From a checkpoint of a small transformer trained on Wikipedia.
Architecture: learned positions, tied embeddings, normalized queries and keys.
Training: a variant of Muon for these matrices, 253M tokens, 7709 steps.
MLP neurons of a small language model. Each row is named by its layer, matrix (up: input weights; down: output weights) and neuron, and shows model dimensions 64-127. Each number is 200 + 20 x the weight over its row's rms, rounded and kept within 0 to 999.
After each neuron's rows, "fires on" lists the tokens most often at its 100 highest values on Wikipedia text that the model never trained on. A number after a token or word is its count.

L2.up134,207,216,210,195,220,229,189,216,169,214,171,167,186,152,159,200,191,189,191,196,214,215,181,222,206,198,166,203,226,186,221,197,198,203,204,206,213,192,196,204,219,188,240,207,193,188,213,172,202,184,199,194,214,164,190,187,232,209,203,190,224,168,195,198
L2.down134,196,185,200,194,195,223,187,198,199,175,178,218,217,194,180,156,224,208,213,226,192,182,183,182,202,200,228,211,193,206,201,201,192,171,210,179,226,203,183,221,241,186,198,208,208,224,163,211,218,187,215,195,188,177,240,237,211,197,166,191,224,196,173,201
fires on: "if" 42, "id" 21, "on" 14, "oy" 7, "'" 5

L16.up684,215,207,191,177,169,219,232,191,215,203,197,194,183,214,215,175,198,200,167,195,208,191,183,172,195,201,205,181,229,167,186,181,213,205,222,161,196,164,179,178,185,192,152,197,167,199,196,185,193,200,205,172,190,165,195,249,199,180,215,223,208,180,210,156
L16.down684,210,176,193,168,186,182,182,214,186,220,188,191,206,196,172,241,218,204,208,199,211,209,169,196,207,156,208,182,196,212,231,231,232,203,194,192,204,212,234,191,191,187,168,208,226,202,210,210,182,184,190,218,209,230,216,189,254,194,215,179,173,201,198,187
fires on: "b" 11, "qu" 10, "w" 10, "om" 9, "le" 8, "a" 7

L2.up774,205,177,245,189,193,203,217,153,238,194,198,202,185,210,222,185,176,185,179,224,211,200,199,205,183,191,198,164,186,189,176,211,210,198,203,202,175,222,186,214,185,200,208,138,200,228,248,218,183,205,173,218,183,181,188,206,235,164,165,176,200,188,193,202
L2.down774,166,200,254,182,185,226,199,206,218,159,199,189,206,174,194,221,242,209,246,222,225,188,200,217,195,228,189,195,181,205,198,198,213,216,197,211,231,220,184,181,219,191,209,212,217,203,224,209,192,180,211,223,167,183,184,223,212,191,206,200,178,202,195,177
fires on: "il" 30, "qu" 14, "ib" 9, "au" 4, "od" 4, "es" 4

L4.up962,186,213,191,195,197,219,206,199,226,188,239,210,206,197,226,224,180,193,195,175,170,170,196,187,179,189,161,174,229,184,167,192,222,177,199,201,193,185,207,221,170,193,191,172,219,212,203,187,172,210,216,198,147,244,178,231,221,199,180,208,171,212,211,210
L4.down962,173,196,243,206,210,176,229,203,195,174,204,181,188,189,193,219,225,191,212,226,208,181,199,198,231,230,183,192,210,235,199,193,157,248,190,230,190,190,188,209,193,209,183,202,186,186,196,208,211,181,196,205,187,211,230,186,206,219,216,205,218,200,233,212
fires on: "pr" 29, "ed" 10, "ut" 10, "ib" 9, "od" 9, "ur" 8

L18.up689,206,222,180,194,197,216,204,201,214,212,209,187,160,194,188,200,219,230,181,196,203,233,188,200,191,168,180,191,191,217,190,186,175,210,201,207,189,187,221,214,210,178,236,211,202,160,212,207,144,204,211,205,219,218,203,195,209,198,189,173,180,228,204,177
L18.down689,182,309,186,187,174,235,187,192,187,180,210,180,186,201,189,208,184,196,214,198,200,227,208,198,190,154,178,191,211,195,206,189,186,194,170,202,191,196,222,189,207,191,219,175,213,218,220,202,179,229,186,213,200,183,214,190,211,195,220,126,179,199,161,189
fires on: " of" 24, " |" 20, " from" 12, " at" 12, ":" 10, " to" 4

L5.up644,228,217,227,188,217,193,219,210,204,203,208,151,227,197,225,212,197,212,215,208,192,240,198,216,168,223,218,213,225,215,231,199,179,176,255,198,184,193,147,201,199,204,203,197,179,183,200,178,178,186,168,221,206,209,219,198,236,193,211,200,235,204,168,198
L5.down644,224,230,199,209,211,189,200,172,185,197,193,208,227,213,164,237,234,208,224,201,223,171,229,218,202,179,185,206,170,169,188,211,186,206,210,193,174,235,155,205,160,224,203,224,225,180,227,193,217,199,223,216,210,225,202,207,211,212,212,204,170,211,218,193
fires on: "f" 12, "ort" 11, "il" 11, "a" 11, "ark" 11

L4.up90,151,173,202,178,181,207,179,216,179,188,175,224,210,177,200,205,227,234,174,170,202,222,171,191,209,188,197,174,216,186,197,206,206,210,218,171,191,210,211,213,160,201,178,187,180,187,180,176,216,199,179,190,194,162,226,218,204,213,218,250,200,175,209,193
L4.down90,164,195,210,199,172,217,176,196,153,193,193,201,187,190,179,199,223,229,179,184,208,214,183,230,244,174,198,174,215,245,194,198,213,210,226,178,172,210,226,197,186,195,193,219,213,210,234,190,207,199,188,213,206,176,219,211,232,213,197,183,186,206,222,195
fires on: "p" 21, "l" 9, "le" 8, "qu" 8, "ep" 7, "b" 6

L8.up401,191,231,193,201,198,210,174,179,209,209,186,191,197,191,199,178,199,207,159,182,174,171,190,184,176,195,191,189,250,195,193,229,172,139,207,194,212,189,196,210,193,237,219,203,227,228,197,221,215,172,171,182,204,222,230,193,171,207,183,202,206,192,200,218
L8.down401,217,227,203,224,162,206,174,206,190,207,203,174,189,137,188,209,170,207,196,209,209,197,219,229,230,187,215,203,181,197,205,178,188,176,215,161,203,208,227,208,195,211,186,194,254,205,187,157,216,213,184,196,183,197,193,231,204,190,201,235,200,160,226,231
fires on: " " 78, " |" 8

L4.up643,204,228,233,203,221,192,234,193,166,190,205,192,253,186,154,210,223,196,195,175,198,234,176,199,200,207,199,202,242,199,226,153,211,149,189,207,215,207,179,212,200,234,215,192,207,206,225,193,200,202,180,221,205,181,185,207,197,193,200,165,213,188,215,176
L4.down643,200,215,205,207,176,213,201,187,222,177,185,235,184,187,176,179,184,214,207,206,196,204,212,215,215,199,181,215,212,173,186,179,209,184,205,158,195,213,206,193,198,212,196,262,192,181,172,175,214,180,220,195,208,233,221,195,236,189,237,188,208,191,201,204
fires on: "ot" 23, "om" 19, "id" 13, "on" 9, "u" 5, "at" 5

L16.up782,228,189,187,177,243,216,209,181,219,194,183,182,196,195,209,185,212,166,194,208,240,178,173,211,200,171,202,228,166,179,178,195,205,186,232,197,168,181,214,203,223,185,182,206,201,176,206,214,201,201,210,195,209,187,171,193,188,227,184,179,187,170,185,185
L16.down782,235,214,184,211,182,232,187,212,193,192,214,176,199,202,202,243,193,197,225,153,188,210,187,172,197,176,198,148,210,228,201,195,265,229,214,177,191,209,213,180,198,208,199,211,228,196,248,201,201,225,184,223,219,199,207,211,193,200,226,186,195,167,173,192
fires on: " of" 21, "," 20, " to" 7, "ing" 7

L2.up849,194,198,252,199,201,182,210,180,196,186,169,195,189,197,186,219,167,185,219,205,202,203,199,160,196,220,204,187,228,233,240,254,216,219,235,206,205,192,206,181,172,250,214,158,218,191,191,210,175,195,193,201,205,203,216,178,218,186,193,210,138,184,189,164
L2.down849,170,186,214,180,187,207,197,206,184,196,196,191,207,206,188,166,217,173,211,197,190,202,219,190,210,217,216,169,220,218,189,218,175,191,215,155,207,159,155,186,205,186,177,194,199,165,217,171,166,212,217,188,211,221,202,187,195,228,193,222,199,202,181,198
fires on: "h" 43, "t" 33, "g" 9, "am" 5

L8.up688,211,211,160,158,189,192,159,196,203,180,188,179,241,188,214,180,196,199,201,210,199,194,203,191,182,235,193,185,180,218,173,239,173,164,183,209,223,201,167,197,162,225,193,196,190,191,166,191,214,205,208,222,212,178,204,185,210,164,175,199,214,185,183,194
L8.down688,193,211,210,247,195,224,170,228,203,187,203,218,177,178,212,175,168,203,220,214,203,173,170,197,207,206,214,224,212,289,212,178,168,197,216,190,184,190,236,202,191,153,191,219,227,194,166,190,217,215,177,197,180,217,195,205,201,233,200,218,218,203,170,175
fires on: "y" 39, " |" 14, "ly" 8, "e" 7, "ay" 4

L5.up381,205,168,184,139,216,208,217,208,220,182,200,199,196,202,225,194,224,190,228,207,210,210,203,209,192,170,209,232,167,221,217,194,178,192,230,198,213,176,211,180,222,214,191,181,234,175,209,189,197,202,175,215,201,188,199,220,184,191,206,180,191,190,212,219
L5.down381,210,196,209,216,188,205,204,190,182,200,174,187,204,191,164,221,188,175,192,210,184,204,176,245,208,228,233,208,204,182,229,240,199,223,205,224,204,196,148,210,182,205,165,210,177,221,227,182,180,206,231,222,226,187,190,205,197,223,184,183,187,174,167,188
fires on: "b" 21, "d" 17, "it" 13, "en" 12, "on" 7, "s" 7

L11.up185,188,183,160,209,201,237,215,210,170,202,198,163,204,201,190,220,212,201,204,205,212,182,184,215,187,213,219,208,241,182,206,197,198,162,152,183,199,177,200,213,195,201,168,219,185,186,219,194,190,203,201,159,216,187,202,196,161,161,202,210,195,190,184,198
L11.down185,196,193,198,171,216,201,255,214,177,216,200,164,197,181,194,188,214,156,183,188,190,217,229,190,175,214,221,204,223,205,193,178,200,198,207,184,166,205,206,178,204,190,171,202,180,203,207,208,221,227,184,189,200,184,235,206,211,186,193,228,179,200,212,184
fires on: "r" 19, "l" 16, "er" 8, "in" 7, "g" 7, "ial" 6

L8.up494,195,228,192,217,165,180,164,210,189,193,199,213,186,225,202,203,238,175,234,177,212,214,224,196,258,250,204,214,194,196,199,230,217,174,184,176,200,213,195,226,212,215,185,170,200,206,179,174,182,192,195,201,204,216,171,233,191,163,214,155,216,240,227,180
L8.down494,199,239,208,200,196,188,233,170,159,203,175,197,220,182,194,198,195,189,219,209,190,171,205,174,208,188,211,189,213,192,218,179,190,228,172,204,198,196,173,193,210,207,211,246,223,227,160,179,175,199,241,191,244,219,187,157,221,184,203,188,176,160,181,193
fires on: "ing" 38, "ed" 12, "ade" 11, "gan" 5, "hed" 5, " been" 4

L5.up224,207,181,165,194,196,163,195,145,210,230,187,184,215,194,204,215,219,173,200,235,185,219,206,229,153,198,200,209,167,224,233,205,193,198,189,211,194,182,189,196,196,179,187,190,242,210,201,198,213,219,166,181,173,192,195,193,164,214,199,209,187,213,222,228
L5.down224,228,224,211,202,166,172,206,180,193,170,205,203,192,186,214,189,208,193,234,196,186,200,168,204,207,238,220,228,222,192,187,186,216,227,219,241,196,186,191,229,212,234,229,191,200,197,186,203,208,211,220,215,197,225,169,184,197,188,202,190,201,195,165,202
fires on: "ons" 19, "um" 15, "C" 13, "on" 12, "en" 11, "b" 5

L18.up535,186,182,175,202,171,193,219,184,210,193,224,178,202,222,194,193,218,212,202,196,232,220,165,186,215,181,203,188,198,188,186,174,196,171,201,213,199,187,211,210,221,219,180,206,189,197,239,206,191,193,181,209,175,217,207,220,160,238,194,204,202,192,207,204
L18.down535,191,184,224,160,193,169,250,189,180,197,205,194,192,183,228,198,211,166,204,218,239,200,199,174,137,216,201,187,183,202,194,171,193,159,199,197,210,190,234,214,174,217,205,198,174,207,150,213,206,208,229,205,219,205,188,189,186,164,187,198,180,211,239,190
fires on: " R" 17, "am" 15, "in" 14, "im" 12, "an" 12, "g" 7

L4.up552,174,229,229,221,222,172,210,212,212,162,197,190,204,173,191,187,202,187,183,204,147,215,213,214,229,216,169,211,174,198,245,182,237,190,209,222,192,175,201,219,210,226,171,240,202,210,180,197,204,219,180,233,169,173,177,183,224,176,216,189,195,174,198,168
L4.down552,166,191,211,196,212,219,200,172,211,235,179,165,176,224,180,213,250,234,183,206,197,157,223,211,237,198,195,208,233,164,191,240,171,214,204,221,216,226,196,205,184,200,174,173,206,228,154,231,194,180,202,146,200,248,199,190,193,197,212,187,216,219,181,207
fires on: "re" 39, "ber" 11, "ion" 10, "ation" 8, "ent" 7, "\"" 6

L5.up89,188,209,228,189,209,203,190,215,216,166,163,195,181,157,191,218,226,219,179,176,181,192,224,207,168,185,229,198,192,219,239,189,208,228,213,256,190,170,227,178,221,198,213,218,161,196,175,218,222,172,196,224,188,222,190,166,209,200,185,210,216,206,189,180
L5.down89,202,204,189,184,185,233,189,198,222,198,176,177,190,199,194,203,206,228,186,209,208,175,194,191,162,198,211,196,178,161,194,218,197,270,164,195,188,226,213,188,173,228,182,225,205,214,199,203,196,191,187,150,214,235,245,188,177,211,180,198,205,183,206,169
fires on: "ion" 37, "ber" 19, "ions" 18, "ing" 6, "es" 4

L4.up928,212,179,193,165,183,192,197,189,160,236,206,174,201,182,166,221,175,173,207,196,223,219,153,214,187,224,176,176,203,228,212,221,245,203,208,220,201,208,202,193,201,212,183,171,189,218,209,183,203,211,201,164,216,194,176,198,179,205,227,198,237,187,213,191
L4.down928,206,184,220,204,193,189,166,221,217,184,185,224,200,247,193,178,237,199,191,218,183,168,255,185,221,171,219,196,239,164,206,174,178,194,192,178,188,213,189,191,207,202,251,220,198,181,198,187,208,200,215,213,200,181,230,194,202,182,194,181,186,204,154,214
fires on: "ac" 24, "land" 14, "s" 11, "ol" 10, "e" 8, "l" 5

L4.up617,203,209,201,175,184,201,180,181,196,219,191,190,176,203,217,240,228,177,212,196,196,210,189,181,247,216,179,200,214,216,180,173,197,200,197,189,176,231,210,210,213,230,201,202,215,194,157,195,194,207,190,197,185,206,209,198,177,208,168,204,223,265,182,237
L4.down617,198,177,184,167,222,187,176,186,187,175,185,185,221,182,221,240,199,184,195,205,228,184,210,218,209,182,218,183,165,194,177,219,163,216,151,192,213,186,214,201,189,238,199,201,196,232,205,195,198,225,200,168,218,206,185,166,178,213,190,202,180,215,195,206
fires on: "ed" 44, "ated" 24, "ied" 14, "hed" 11, "on" 5